MLP neurons of a small language model. Each row is named by its layer, matrix (up: input weights) and neuron, and shows model dimensions 0-159. Each number is 128 + 24 x the weight over its row's rms, rounded and kept within 0 to 255. Numbers have three digits each.
A block is one neuron, or neurons of one layer that tend to fire together. Before each block is what it responds to, as a language model described it from the Wikipedia text at the highest values.

Description: Tokens that open a new row or item, mainly the leading pipe of table rows (chart positions, gene IDs), plus semicolons and opening quotes before the next item or title.
L5.up787:167089166105143090123090162098099103126125121127181166074149143110129129121103108151152164117179148139123119132136184118167161146148103112139109148125138130150113107070110100153111109102116162130150165131148133116120151143140115145094109207102167147128134139136173137128157149186098146131128095101158161129085155103081142134101113099111151150122140087107130152101135106032130125137122127128133139127095146135133118138123122113121147111113137102163135111182158146120115130107102096

Description: Reporting verbs and quote-opening marks right after a named speaker or source, such as said, stated, argued, announced, wrote, or an opening quotation mark.
L3.up4:157113121120132121128118105112120096119148122122108153091120141167089131158145129153174130103144160156054122138085176089099186130121130111134138117099096149148115138112134104115134153087105075142161113167111106179131132116081115119135143140124145133091155118126160117110175137129100132160089095114140155131171116137147090141157099154137152122153119130155139130157137135077169130162132113111118128112144165116141107134150175137124120142119122109115144110081133140155154142126120094
L3.up138:128137131129158130129124098085094120147136150135095173124142137134093162090109122117121162107130153145112158134137112103109198136157104163108130105114134117147120121157120100120124139139080106094143122132108149177141096116113115119132115169087147137107111130107157128131133145116174094110116106124155159109108123116126092142117131120133114144123154073149121134132129114116126147129080106121157128109132115149086132102143144116201140121103066155122129145112184133158171146148116141
L3.up202:139159117117113138137144112093115100144140117131105152123163125106141144095120155140137135128104134114109139096149169134104129118092054120135143113109119145118130125064114147124132137115087128086110144144115108135112131129141113148105073134074141130101131123150151105180153109126158098137121101132121180097146131126127074181143112124129114122122078134126172162166124086117132135111128147136178144118181107132065120111128152141152134136141110147125162100102157123139158141130119145
L3.up412:145130107111149084142135125052148105140145133124132083074156155122110137143124097143136191157115166098126125113114116115133150122135123130152126149133149165128129116102122110142104140135130137116135168164127109167106114086114144159086108141127140087087148166097128112102154131120119095151123109093094173132146177101131088133090165129077166152089138136161119096135155129129150136110119102158113140112130108132114134158156121165117193140046116130127130123142132127123195146135148113
L3.up423:114120178123131106152118113103128125107106133197090167109155142146121151098142113126185136110159161140122133115105133130115148160138149127170128146133134121111107119103122079119104151121162142125064201116159125145103145125147118154119118125115145144164119109113125141127150098141125105174144108154146121129114159118166065154067121141159117134150143121137133151171118134101122132097133086110096123131118122174090150116127127074140134110117130145077123099113164131115121160137111109
L3.up427:109107126118180106130161153113107090147105194105138109107166137123114108147141136147102119157125178119113156128110119127132122125159131123103130109116120136144119125114130105129109147126092123114123169108124129165123156086133083112116130163095095107125102138136125126149144151114151110089127122132121157111170121103136119130127162102117143138067163113160116125112135121111144145142117118103154146128101118178098129126124081117145133120150102074172152141130156127138136112131117160
L3.up557:090138112129095105146120111059114114113135119184094154116142117161142132133131118110126141127202142147144105152096104109110174128107132144135161108141127140144119102119145133147106141160151099083088134156128131122112168102144130158101118138131137133104130154149140138132127085144126079107118153136118146059150114094119094137080113097123140133155128103156092129098140111129131133115133126137111129088169101138055127102113166129156149111126110124109151141116162143115168153168117072
L3.up596:155083135097099114148135112117124154143104157133112106100099093153117117061141150121101136107145118127124123141163113080149132127075125160126099136134097138166128114141124137088105122135108134121075165106147123142113148101109118108126110125101163140168150151153161126157136117144115122131131121111151209109126098109127121162087110123147127169160096071094191148175135163097136125113125127130138126092128130170088116101145100118171165130107068125078142114129153132124150117128117101
L3.up631:101155108146127093106149121118109104138147146138106162124163154107110185145084120156133167133121144114071148061156146090089102126118067126135150108122150166145127107095100150102101144141057112112119151163084131130121139125116124097130097133082126109128112111118125079125152139124148088141101155139113169132127133118093084107089109154143141126138120107146132143164131108160116126114112141137139151149115125111082152125133157128144127117084124080104176116130155121111104111167130158
L3.up959:116127147153120119132127176122121103177154159123122165080122132157113172111144151135133114126159149138127141150113160133112149138123126142075079156109123131131114140122124107106109088121099095134147155115100130156129097104157111091141080132116200117085132146089180120106169089113154083133110114138097137136141080143122168145135173137123138117150152134175138150143124093132138148143109110133162122126123127167141135127113102161128148135134095121135165136127177160136159136120119119
L3.up1001:153130114113146131135123145104111083127137135119085170127157093117079137119142126202127156137143140122117131101137141122152132127160127141114122120120153128124122128112150128133132132106088109116156119152119093175101119115144140110100117140083109132083113100118161102194147117112110157158115105153201172163159116143127118128126143114122096100107113146167171110161126144080153132167114084150104072141144143127093122105121152113132121116136098105108144134085130123116138146170123125
L3.up1090:111113136115150098150146121090123090138133122132090135120128147135103117112128137119088149151125155098135094124120167122088156126115143126109115085123145100123113137123136142125125141115100115152121109132142134143094118109092105135121087175116104163087114163109118188094157156127105118128123109115149151143140150128142121184120172135132121143135132154134116143164114172100140148147080136103126160093124149176097142124133131106185108113109101112082151108178195155155183107093149119
L3.up1126:124133095119092116119094132095129102150084167114132126142158159106166179116143124151071128107152107132143113110123109111118146143147143171120162096123173136134110152075068094139111123121132141135094138145140115109122118127115144181128130110112123162129174129143149120117106082124128148144143105124201161149143090078141084109130113092124106128090129149111126140135113093150138145161098116200127095114120117172078169138160110090120152125186127112137131093163150151102159126132113146
L3.up1258:140143077120133102126109120089098129140143132128140090142158145132139131117113109174128147131137145137130158122113109140143129136124145146161107103129169121136106157121131104164131120130094116094133180161133134122104150125141150127074120157099146131085134156129120102111138152132114146141098111117124184156115147124149086097125138134123094134135135155166111126145104115119149133146091122116076054080125117130118157091113102105142094115088125073123142095171153129133137144122130117
L3.up1366:109120119079133125139124149101094125153100190122142113130194176135104188148126138170142145138120127141107120105162099125101141141122115106122101119140144143171115151126111125172128145109115130121104130141132163191120117120109165120087112130119139122128150152081111139171134048136124136114139097094137155136113141123123097132101131111128113137121136106153080148149118171132124144154068123142145107110093130131054148104158127124101140141127143097128140109158135136134127128143115159
L3.up1595:129120117122148089124134129096086093141125151168085134117150137127077087116144145154137116110128189134137149120146151173078139128119145149118117120138116175150128121109145125112131133126107098120125185129156119179103104082154121131105083197076125168101093126146135147144140152121102154156139089137132149116159156126118141165114109123136167119140137152137133161170138139130110134121109147117150120095137157173122131120087142125164146140130112163164156083112184124148159149097138109

Description: Adjectives such as long, young, small, high, near, old, starting compounds or superlatives: long jump, youngest, near-extinction, high-school, smallest.
L5.up336:164116131079139128132133124112121114128123104105123141116111144148110111143161148133068145115116145118124094161095096128129143133133100180132121148138151138149130132135092112109152132094087138104097099094135138128155150123080121149145060120125150152155156122122141137176154099155071131145164141162157152137137130107100129193090130080103116083166126150132164126154123155153140133148101134162166140143167165126073099126127137127107117143098115139114153122132090151151118113168116171

Description: Opening pieces of a word whose ending is still to come, such as pr-ivately, do-ing, go-ing, Br-ussels, plus aspect verbs like began and started.
L7.up311:106105142114103084143186158086119150117122113120054141118158131155146118115173155121093135110124175100120112160107165108126115138110167139138147139128149120119120127118098093120130091152133088150088177156151113162112107083149136170146118126088119147151123136139127141098151148096123098109134131141096116145107139115122130143116108091147143122159128107114125128164128175128150127156105101097149118161101134202136166133078168105128158167102129151094148106113152161116135115131137114
L7.up359:102141163128132041109169148134112120127135181111149149128129130127121156085119115149117131121141136110098076153099171091119080132133122152189137141130166180146110167145118136128131124120101082161142157183140125162098097137148122093163107128105115148100151138139125079115154148081103128117129104120140173124085126128133137132118124121105127119150180149107161150139111132119104132147134138087152135161119124139119137151105153051120082142100117110136159122135149166109147106121112154
L7.up578:100110095156130125107150101112084100120127118109116117147153122140110129112144134187083137111159178103124123098086121098129069123102113112129144109126201107130110109145127123123151151115093121139112115145155119176129095120129082105122116161101118196130153151116110117131136117114083147124116126118142155100173125110128115165146106154119149123084142142087120123091115173118119138190136128057130134144117122169104132154114146127120134177161134131116153141165166148116139135102103151
L7.up969:085124141166136109121123138104129117131111127108085089151142095122103137109155122145118107060164159122163110157128141093147143131111119207125105142145144100129109110164136098130126142140142083155108086110164155121116112123102138143129107137101157198150098150156150125103141140125120114098142090095125173154100138134178130132140122091115114124124125162141116102150104147139103142134103136087117112154136138163158113123086119108139117088126069131136133145149175143120131116126112111

Description: Mid-word pieces ending in d (often vowel+d) right after a capital or first syllable, as in Od(yssey), S-ad-ism, N-ad-ia, Z-od-iac.
L7.up500:137111144140168101118167102095099131118135146152162088119116154152136127076193143121116126117155154126142123143139106130145129132135103126104137156159135151115121108123090139121151086141163116099149106129138127132084118136100161136111141147125140105128139137115128158142105132138106123117150127124140105164149186125110112133140136082095159119115116146123158131116116142131126153158094103079118128132121160117130125164138121140123162146145098135089129148122115129116110159076094105
L7.up1019:153137108125160140121130121086073114138124127113153143136135134137167153140145144156094162095137106115143163090098161130168119140107134149120098162134162122112118111123131138158157125126137100118163140061156107144099124164133127128071106117134144130185153115123127130127148129113119103124108099181110174105177124115135170123144163105102134148114092125165129183093138136130125143145108106136127113097183080088136134124118150141123132105165071165129137152127149127123140126123129147
L7.up1314:166118122097131110157139176082107138141122154151165096134129142099155158082126100140132139125092123107164128129079128103129135142156169167110108168120131150101118130119133099142161089103142148082130102116118121131115104158130130130072119131139141082120130145129165133178093079103127159136138144109169099103122155147108146126106140073124107125144123128115189178117097123140132180126113126159145077130165119113098141156147128113105167119168105131158133131137141165085128147150097098
L7.up1407:118154159123133119157147071099086148120117129138095140101141137140157103064148114123104104123122132088142127119136138123140106126131122146111113146123122140113131137097136170106141126093108115099091101101160124105096111144095119137102116108114156107112132159092114180147139122116082154138145147142099099120153114146107132149135165091125124101106073127120165134122138126142174174150080120174127117089171103151111116118130099109144182143178090148123141128121098120129161097109132140

Description: The main verb right after a sentence's subject, mostly reporting verbs like said, stated, noted that, plus other past-tense verbs (left, ended).
L5.up753:137126119104130111128134099095073088130151117179083153083138140103116111131158120161172154122095176147098146125092137107105133127116127136150157169126101144143119128107136154117127132105102107117084190075158097134105131134171130113072104135087153148089122109143132131140135115125132126135121116159146147104166161134116103154125125090140149091135119135167140140154109139101118145105118132119120141100130140162059114121109131127156124152125123158115168086100198117170140121124124148

Description: Line-initial markers that open a list item or table row right after a newline, such as a bullet dash or pipe, in infoboxes, credits and tables.
L3.up144:094106172124096104112137125126163121093124121106142152059137113146119125123138103171131093136176146086111121107128146136151180139124137173108113138121153092189113143156121085135114137155138123127128135148133088123114104073137107122125118088149134189116140127123121110142097112086074096132137103145154161092117098110102159134112143113094113127115100108152131142144127139112130142133166113185144145146160134153133100176136151092142166162115106057129150107131120120158130105150137129
L3.up185:108150157098143123112135121129129145127162153150143127127197100115095151166170099184122089153141118092145094131085124151129186148145109103122080123130157158144130111137111073116115130146138114105128154137108152190114139117127127163092125145077120145120131136100161141150156117133116112134115129141113153111137140096129136117142133122107151142176114112175125153159129098150146103124099133148140084129101161127086074114151135133135138139103107094104133125161119136130150135191125098
L3.up252:162119117083126084128130135088102090126111127137150109113143149160193198133166125173131116121165155124093110147136133126204195141127103151157095135137171163142120131131129091151117125132137158093141110139152113135102140112069108186118153125112144112155154171132177123156137123161144096131122109101140158089111144092105119098120127114155135096141123102121100134104126111136165118122149122110114102080125148136087162121150119100137146085138137099111157116143131133103120133113076130
L3.up405:142117185097138131137182142133138136095125130118129144114125120120128123096188134093149099115162123120108144156131120116139141116076103102105115117124139152194141111136095110105097096123124116137151116112158121183127165117128112141147120185125122144135149160145128130124125172154115138105166124080079158133100113126110125151103132098118118145113125081090147141147089115128100106140154149134166134133189165108126096119123152141096131166128142103145186097139104153111139143144125095
L3.up522:128126143115137146135142126098146115142096127122162184110156129140137116128136116180099105105146154091089136104141154121171128150142115153109108111105121132158114126103123147156127100126085132127119143156126132179080140126109121108116123141132143159087145087104184113160126149139138122162148119091170154127112105096129093125124163113120112146133150109100111139158124145120150129154158116125170146116154176169112149137138130133102140116107083149112172115140153103133144146153136154
L3.up740:104134170077154141116145115129103106102115134136145184120132140139136122112124126130146133116129135077143139135129180163117105129130113126134138158104152135166133113078168133122130094130104161122131121112150073140106156136139132131076121159115153154153132128130063128131140134141125150147132133114114170130113119099120106138087167081151131119079146091106144186149103139118118122111122151109147141149184207176134126132134160112120129084145135109120171107123132152126127195127124142
L3.up900:107124148121184105139151152096113100097109165146136101126210171114123134132129112166131140152131148124150121107119089123185134147117153114121136154118096144157107121133123076140147114136143158122139161130146116166116123117119110171107088169117162117122147122104156129137132154150134124111138085100118174133115159087079131161114127100091119098116149133139096119135112154109127143147128099133152133116123171126124124108128125088130160112109118118143131092145149115142123132112121156
L3.up966:123109165108172120127132108092123105077115136156124167137170162139133143124174098141159128075184153129086146135136144129148165143128149141124136094137147134145114124134136095138113113131140142108110153195112120133100149123111109134122128151137146127104138133160128139139144161093147096117108075099120150115131086089089126133104128117110102138113145100121145117131108141117153137117125158125132117081140173107098113140152121105143160141127120076146139110126144135163142166135115107
L3.up1135:123131085075128130140143144120149083108119120121152087121123135177126188147137131181106115124133147145131113138150125121147160146109114155135133148124161132129110122141123078109154129131133153075119119101168113124128135116106112184106134117132130115144145161121144144141159154142111108142145124123114142107112157111122141103133109122128173111091126120136094135103122151125151131136155175107109160138101149110114156097136097114127143085093106120121133102125142129114163144118108128
L3.up1154:128141152120130096129118126119091093106096145127134105143168153143109138139133119123125078084127163141134173155110106124136114128106109151104117164105151147148124153123142105115139146139105106108171145150171110106116112108042110170135111123104135129117161125134147151067125159143135131175141094124091178130105108122103115126124106107127162130127159126075096120131100125156105119130130136160115127163129132129145107119147113113133156197139124080146155086156107131148117144134129086
L3.up1228:138111155078129124147145101115137117101120124132134112136166146147135177116169128175119096082193193120097134164130139149169152141116098162124120137103174145146121114116098097134127104115138168100126157126167086162083145111117111161100114132132168148157128113125137116143171148125130120117093095142137162122122099107105120126112102071126145139125141092096122164141103141130127114106135141098157130109150199119121129113148140093113127164159135068135156099137130133088125149139077089
L3.up1318:111119151125152075150144114102112133066101137156113120123143144147113108141143112157074105067171118121102150167112148107140187120133127139137108104146142138189125129148117095110107135111157108150114155146112144167107149139126117176118122120140127130168158109134141166105158126111107114115097068151141157126099111126114127137078125139128122149138118114126101119158134165092112113117131107110112108121142153133156108093132123126140108146095149080109142117162133131144092166144097096
L3.up1398:139129153138131147129170098094118112093100100114115125117139168148117129125190116194069067111133155097121126148119110126133142145123165131065113108130141147177117141113114133084157124132126105120117141139109137163077163111134115105116166131114158100102152118094162139149135129140145124144107079127159153130128112119151106186134119119101164140129128108128139110138105142110122130131140181079131145125146126117121130089141144139122145157127127127129150089131123107145150153160090116
L3.up1419:097132125128101097123144135132141116154128107142141146123117110116152105092159132159092117112137152089148103141101145076119185150114142128110138155140149160126112103121136135104157111142140173130122124186131137112112151074106139121155144133144170081093150118123122154089125159160112137081128101152143162082129154136128129168115102163089163126086145108125124133110115100139117136150131134125142130135146160131135133143145092106135200136114134127112128092119108124140140118138111123
L3.up1477:169146097082098125119114047085182071142146127113135091120149151123089123124177110177142138079140147157104123111130116118127112130120153168127144159124179171114127094087112092108104092136142119118140130142119152132092137122142153168099086136122149102141137182110121141086132131170089137176086131137131179108141141132125112124070105122104135111129116155145154164138129131123166118112106138093147136132181085151143134134149105176109136123102147095106143119105130172106165136156130107
L3.up1507:109116158119146111114152118120155124115142137139144133151152143145134128130169124151122113094156176137128099171077135125160160145124123131130117163116166129116125127083146105157091124137156160121106163159127130183121128116116125148074162113154121107120121127074123196116181140142133132132101091150129166106113140119112103102117141077101154154118137072134092130150140148126129111101134129118136083156139189088092114131172137116117153169116128079145143073118120110097107151151122092

Description: The first token of a new noun phrase or list item, often "The" opening a title, table cell, quote or entry, e.g. "The Killer Shrews", "- The Black Book", "This book".
L7.up1073:184093111104092141174134163114095128125059169161139119116126126141141107142145141139100100102126159135133136129134132118165179134139117157137064094141171094132119151036132097131140100086146139085091113162148143119122124129109157133137098155126129085151118145105135131106146121158143086112115120090113109161165147120119120175130149147135127131165107104116099170120175123105179135140126144117122066125150157143081155139121109107129128146127145125086152128158132098123099135112082109
L7.up1087:120089128073143131132130153112135101152092153140143109142118172136142138138135149161066097116134176137078171106119131145151147141167144173144161119117170135128111176131150146128148122156170137128131164173177132164109135093095089169119111142154159092152105119139137085145130170142131110095122097114125165145087126112125107142146139106114139128124148102150103149087116115102139115111139141142128102143159180133124113090115097081091119108148147134125156104135154108091107116124102159
L7.up1348:162117107134138091129144105133140116116076166158160130103127180102115111155105150133109128111114150135133164135137150084127137124147085175120128147148135137154134111125162084153117113140146110085153137145124122136149122081097149166133133102112169097134171132085095095127114148179124103123107101160136132088188151096090179105124114120120179129109128128154127120148159159132113133125127161164151136096127171146123155160105085134128154152110135114146137086127113144128131087141157088
L7.up1449:120093154077163113164077107108100076119107121116144118117167161128180139169125096122119160122147135098154151105134164087150128128141146165143158131136164124153126133178158145126107139097136150126101131104135122114140159095119107161094102141127112077139110139073125102145156121119109105178083108133135173127101118106102109142125108091147098105095111089114140131103109130127112123120124147139165114088162171146115125148121090096119157084144146138119160089141164109164143117110114134

Description: Short word-internal pieces, most often "ad" or "d", right after an opening like Tr, L, qu: Tr-ad-itional, L-ad-ies, juris-d-iction.
L3.up13:138147153111172164132077124098095151080128132135133110107171121109113170131151108106133173146104154084087135145132152160155096139119075143120118149126120112125120134119141140101182118045118116122171107152087118120100156121118166139112120120130140102137134107089108137136156119138150125126116114155120128149166130139123101128147149120134103127105139093122104145148147164105137159138105130127126135165155132105095112125168135109119123129118142128117148132156133166112151198147115143
L3.up87:103135119099121123141113077105100111165136107116134120123124149162147137117124144137136128107186100123095130117137130169143157128161113132112125123133148080121123156134102115165133125122096106102117132152084180174134129116106107130121064112115137087127149163109114140128192064135085116112105092118130146140108147121145076127126159124095106124074101109123129102127123133133137140163090136156110142114206097106104148117154104081137138102154147084140149153142107169117132133140114132
L3.up599:098140137105137146109144134130094113122103147143145129106117141180173141111156129174163139135133121058098154125151165098157140135159094102088103179124133142170127119149145104134155121148107158121135094124119106172106118136149150112104143117138139138100174138115135124142169128164131094120169100126135173095113150127091124162155166089077109129087065117116127132119136117146120130141125141143167153178181089106120126126125118100095183106091123101066167101124123108149137166158106146
L3.up668:114146105095088118131130127093097088122117148149130087099152166136135131109156148139157126089133154137124104099135132153128102134161121132124144134139106141117116151089125126142113151137112113087092134127117115125104091132116132149130108144065146119156142140130124156154143090180102119118159112136125126110170177110127100156102128107140182085106127148113162091140134131153134168141099132118131110147161118163072154100137142077097166145161124127094138135133139164126151140122115116
L3.up1009:188108083077128142141134072112088127153121123175145146133176171105160137107164123144118128141206115141159108129120125097103123154151134174101149169118126137119104110103157131122138123093122164115128107102148144120125106138175124131121112166068127155099151090091134148144167112127109135135114129148166098124141106126127123150133128066130138130073101112108175140139112107133146165114103143110128130115138125132081173137122132150107160139142105101166139147113141180104149133122086087
L3.up1128:127104145091145115104115137093095140127099133124153109112137140129146129129177104126151116104089127060098121168135105132132140139154145144088118160160117099128121130125153127154147121109101119113106112141123132149128146148076140129145106148132168124086179116104114156124157122136115163121155101123152137158139180110142094185142121114115103069093101107121145113108101153136123151150114117143188150169170130108105146140136178107085148086116141122087138124111129168140156135150123169
L3.up1146:116120157141101115135103133111151134149124154148107145142149129134111141126150144113137169141129155111131106115122148158149120135175120153178119171145078129129110139121134111130144161092144115152067120129122154158137146098120133110109069149132145137108121109101108147107171122175114132139143093158158131128141177148132126161162124133128141074141110100135134156184099156106115159108110150152157081153186084125083102160136120116115119166135110140085150122134146149136139160126091104
L3.up1163:126116105108133146122169132140114130145115123136127125119149093143146125134135147127140098122107187089135119105138116167100117132145137145139108143143130070107121160122122101151157138105112191122122121147119090145121121090137148165144128148116123112133128116133120123158136116172150129137157085136153132115171169129133103118150131072119142088093117124176073118098184101108117157156133149107151118153144108121138161147121137119092111071161116139105172132104106138073146114132112152
L3.up1204:108121104120108114129118091113122115092121140194093108093163174129101121148131146113139117114103148134112152134138118132168168139131142170132147168140093150155106165094127109126119135122156137118111146123122133102120116096153104142114129152136105133155118131099137158100161155185146135124208119129132125124109103142095128151071120117106173125112133065136102135140156133119113160126130144136156098156148107105100117105106125118099151108114102113127131086110154109129161150166119135
L3.up1207:132118140126144081133121118119164117130124148128154152113157135098134143116150090111150145096138127096138125184132129147094137139152083151129110144155126102121122101103136132121156113087079156134125123127123179126132166131143152123145105099089148090133191113123114121138189070128118114155142133104176108155131107144111127149141109115112109091108086134127151136138142122147158137162106123178185114146127136121115135160104143122085139136108153140124145144114148152151137123110119127
L3.up1305:170124130116190117133107126115080132091168109127176106125149167084100147129162115106180148142111125109097103149151139120135133149110110150122130123153108110148115140132148147108170108096085117093121138115128119130109126158109165120142133136122140122126122110117161106165109106136154150131139126105137105141107145164125126153103124066109117107173118148135155129157140144139115147087114084149137139097130140115105129104141141105098113124077102142124130099119101144127123143133121110
L3.up1312:166138114101114140128117110134137114137148141131131140121139123152093124154122120130116145130123116123125110128134169099129114144200142199134092157117102082112108121121133071131152141091143120117099084095164121137140136124149113132131109133144124157129115147148154118128154112137119183130147137158144117097157125142126146145137186109131127086142116127121141148118127143130147149132094143195160095158098120118075094106088108115125129140117058139091136129124148148141137132136075147
L3.up1387:158132118106165163112138110110090152092133127149160149096119113110128122114125106148144146142098126112060128123121121129132159131121121172074100120128138046139122163152106159080204089063062146112164096136134154124111140109157153132131121148114100143122156105100106120127173120140126122128151096163152124139149140120127104148126129076136115069157082158120179134148133143102105138120135166075140129109150126099111146123146177142145127115081132144120155117128145138138148130118125123
L3.up1397:109114136100113134149103113133116077117122095185107111124121148129109118096135148144120131146133116118117083132124172106131148124130079177173123128157145090120127141152140130133141129093103136125088102110128168137121124122152150157083083109109138169142138148104094169096117099111106149096192106137158102155157142122104166169112100108137118077134130145133127126131108149131138144119122148165151136165123101098093137176090163137142165085130135142112148100175135125096150152133133138
L3.up1573:136141128087108107166153081094125139122136111130126113105157133095135147102126123129115144132112125122125150152153110131123139139125135183142158110132160103123129135115104110147110137109087109090117135158146135134085180117109135124113105132116084149124119161124112156129136147109081163144099120108126159133128152136134045135127121113119104121128090148119180157145104132119152157147080174133126151064142134141081175101139143092153146109086117128092126123138129164119135140142145139
L3.up1596:154105106085114162122138121086119129130131133133178141116161125139180141129092114149139183141102144115091117105150119105112141125142106120113126132149138133107123135134062131129096147127094117075102110183079147159151147100133138119153141116087110110117158120136085121153136133131138065120124127136121103080181147105151067174140119091113134134112100114125118109110153111137099139125142134147151149143136096099076170139122164123113125104127131138102170104109138172127100139139082143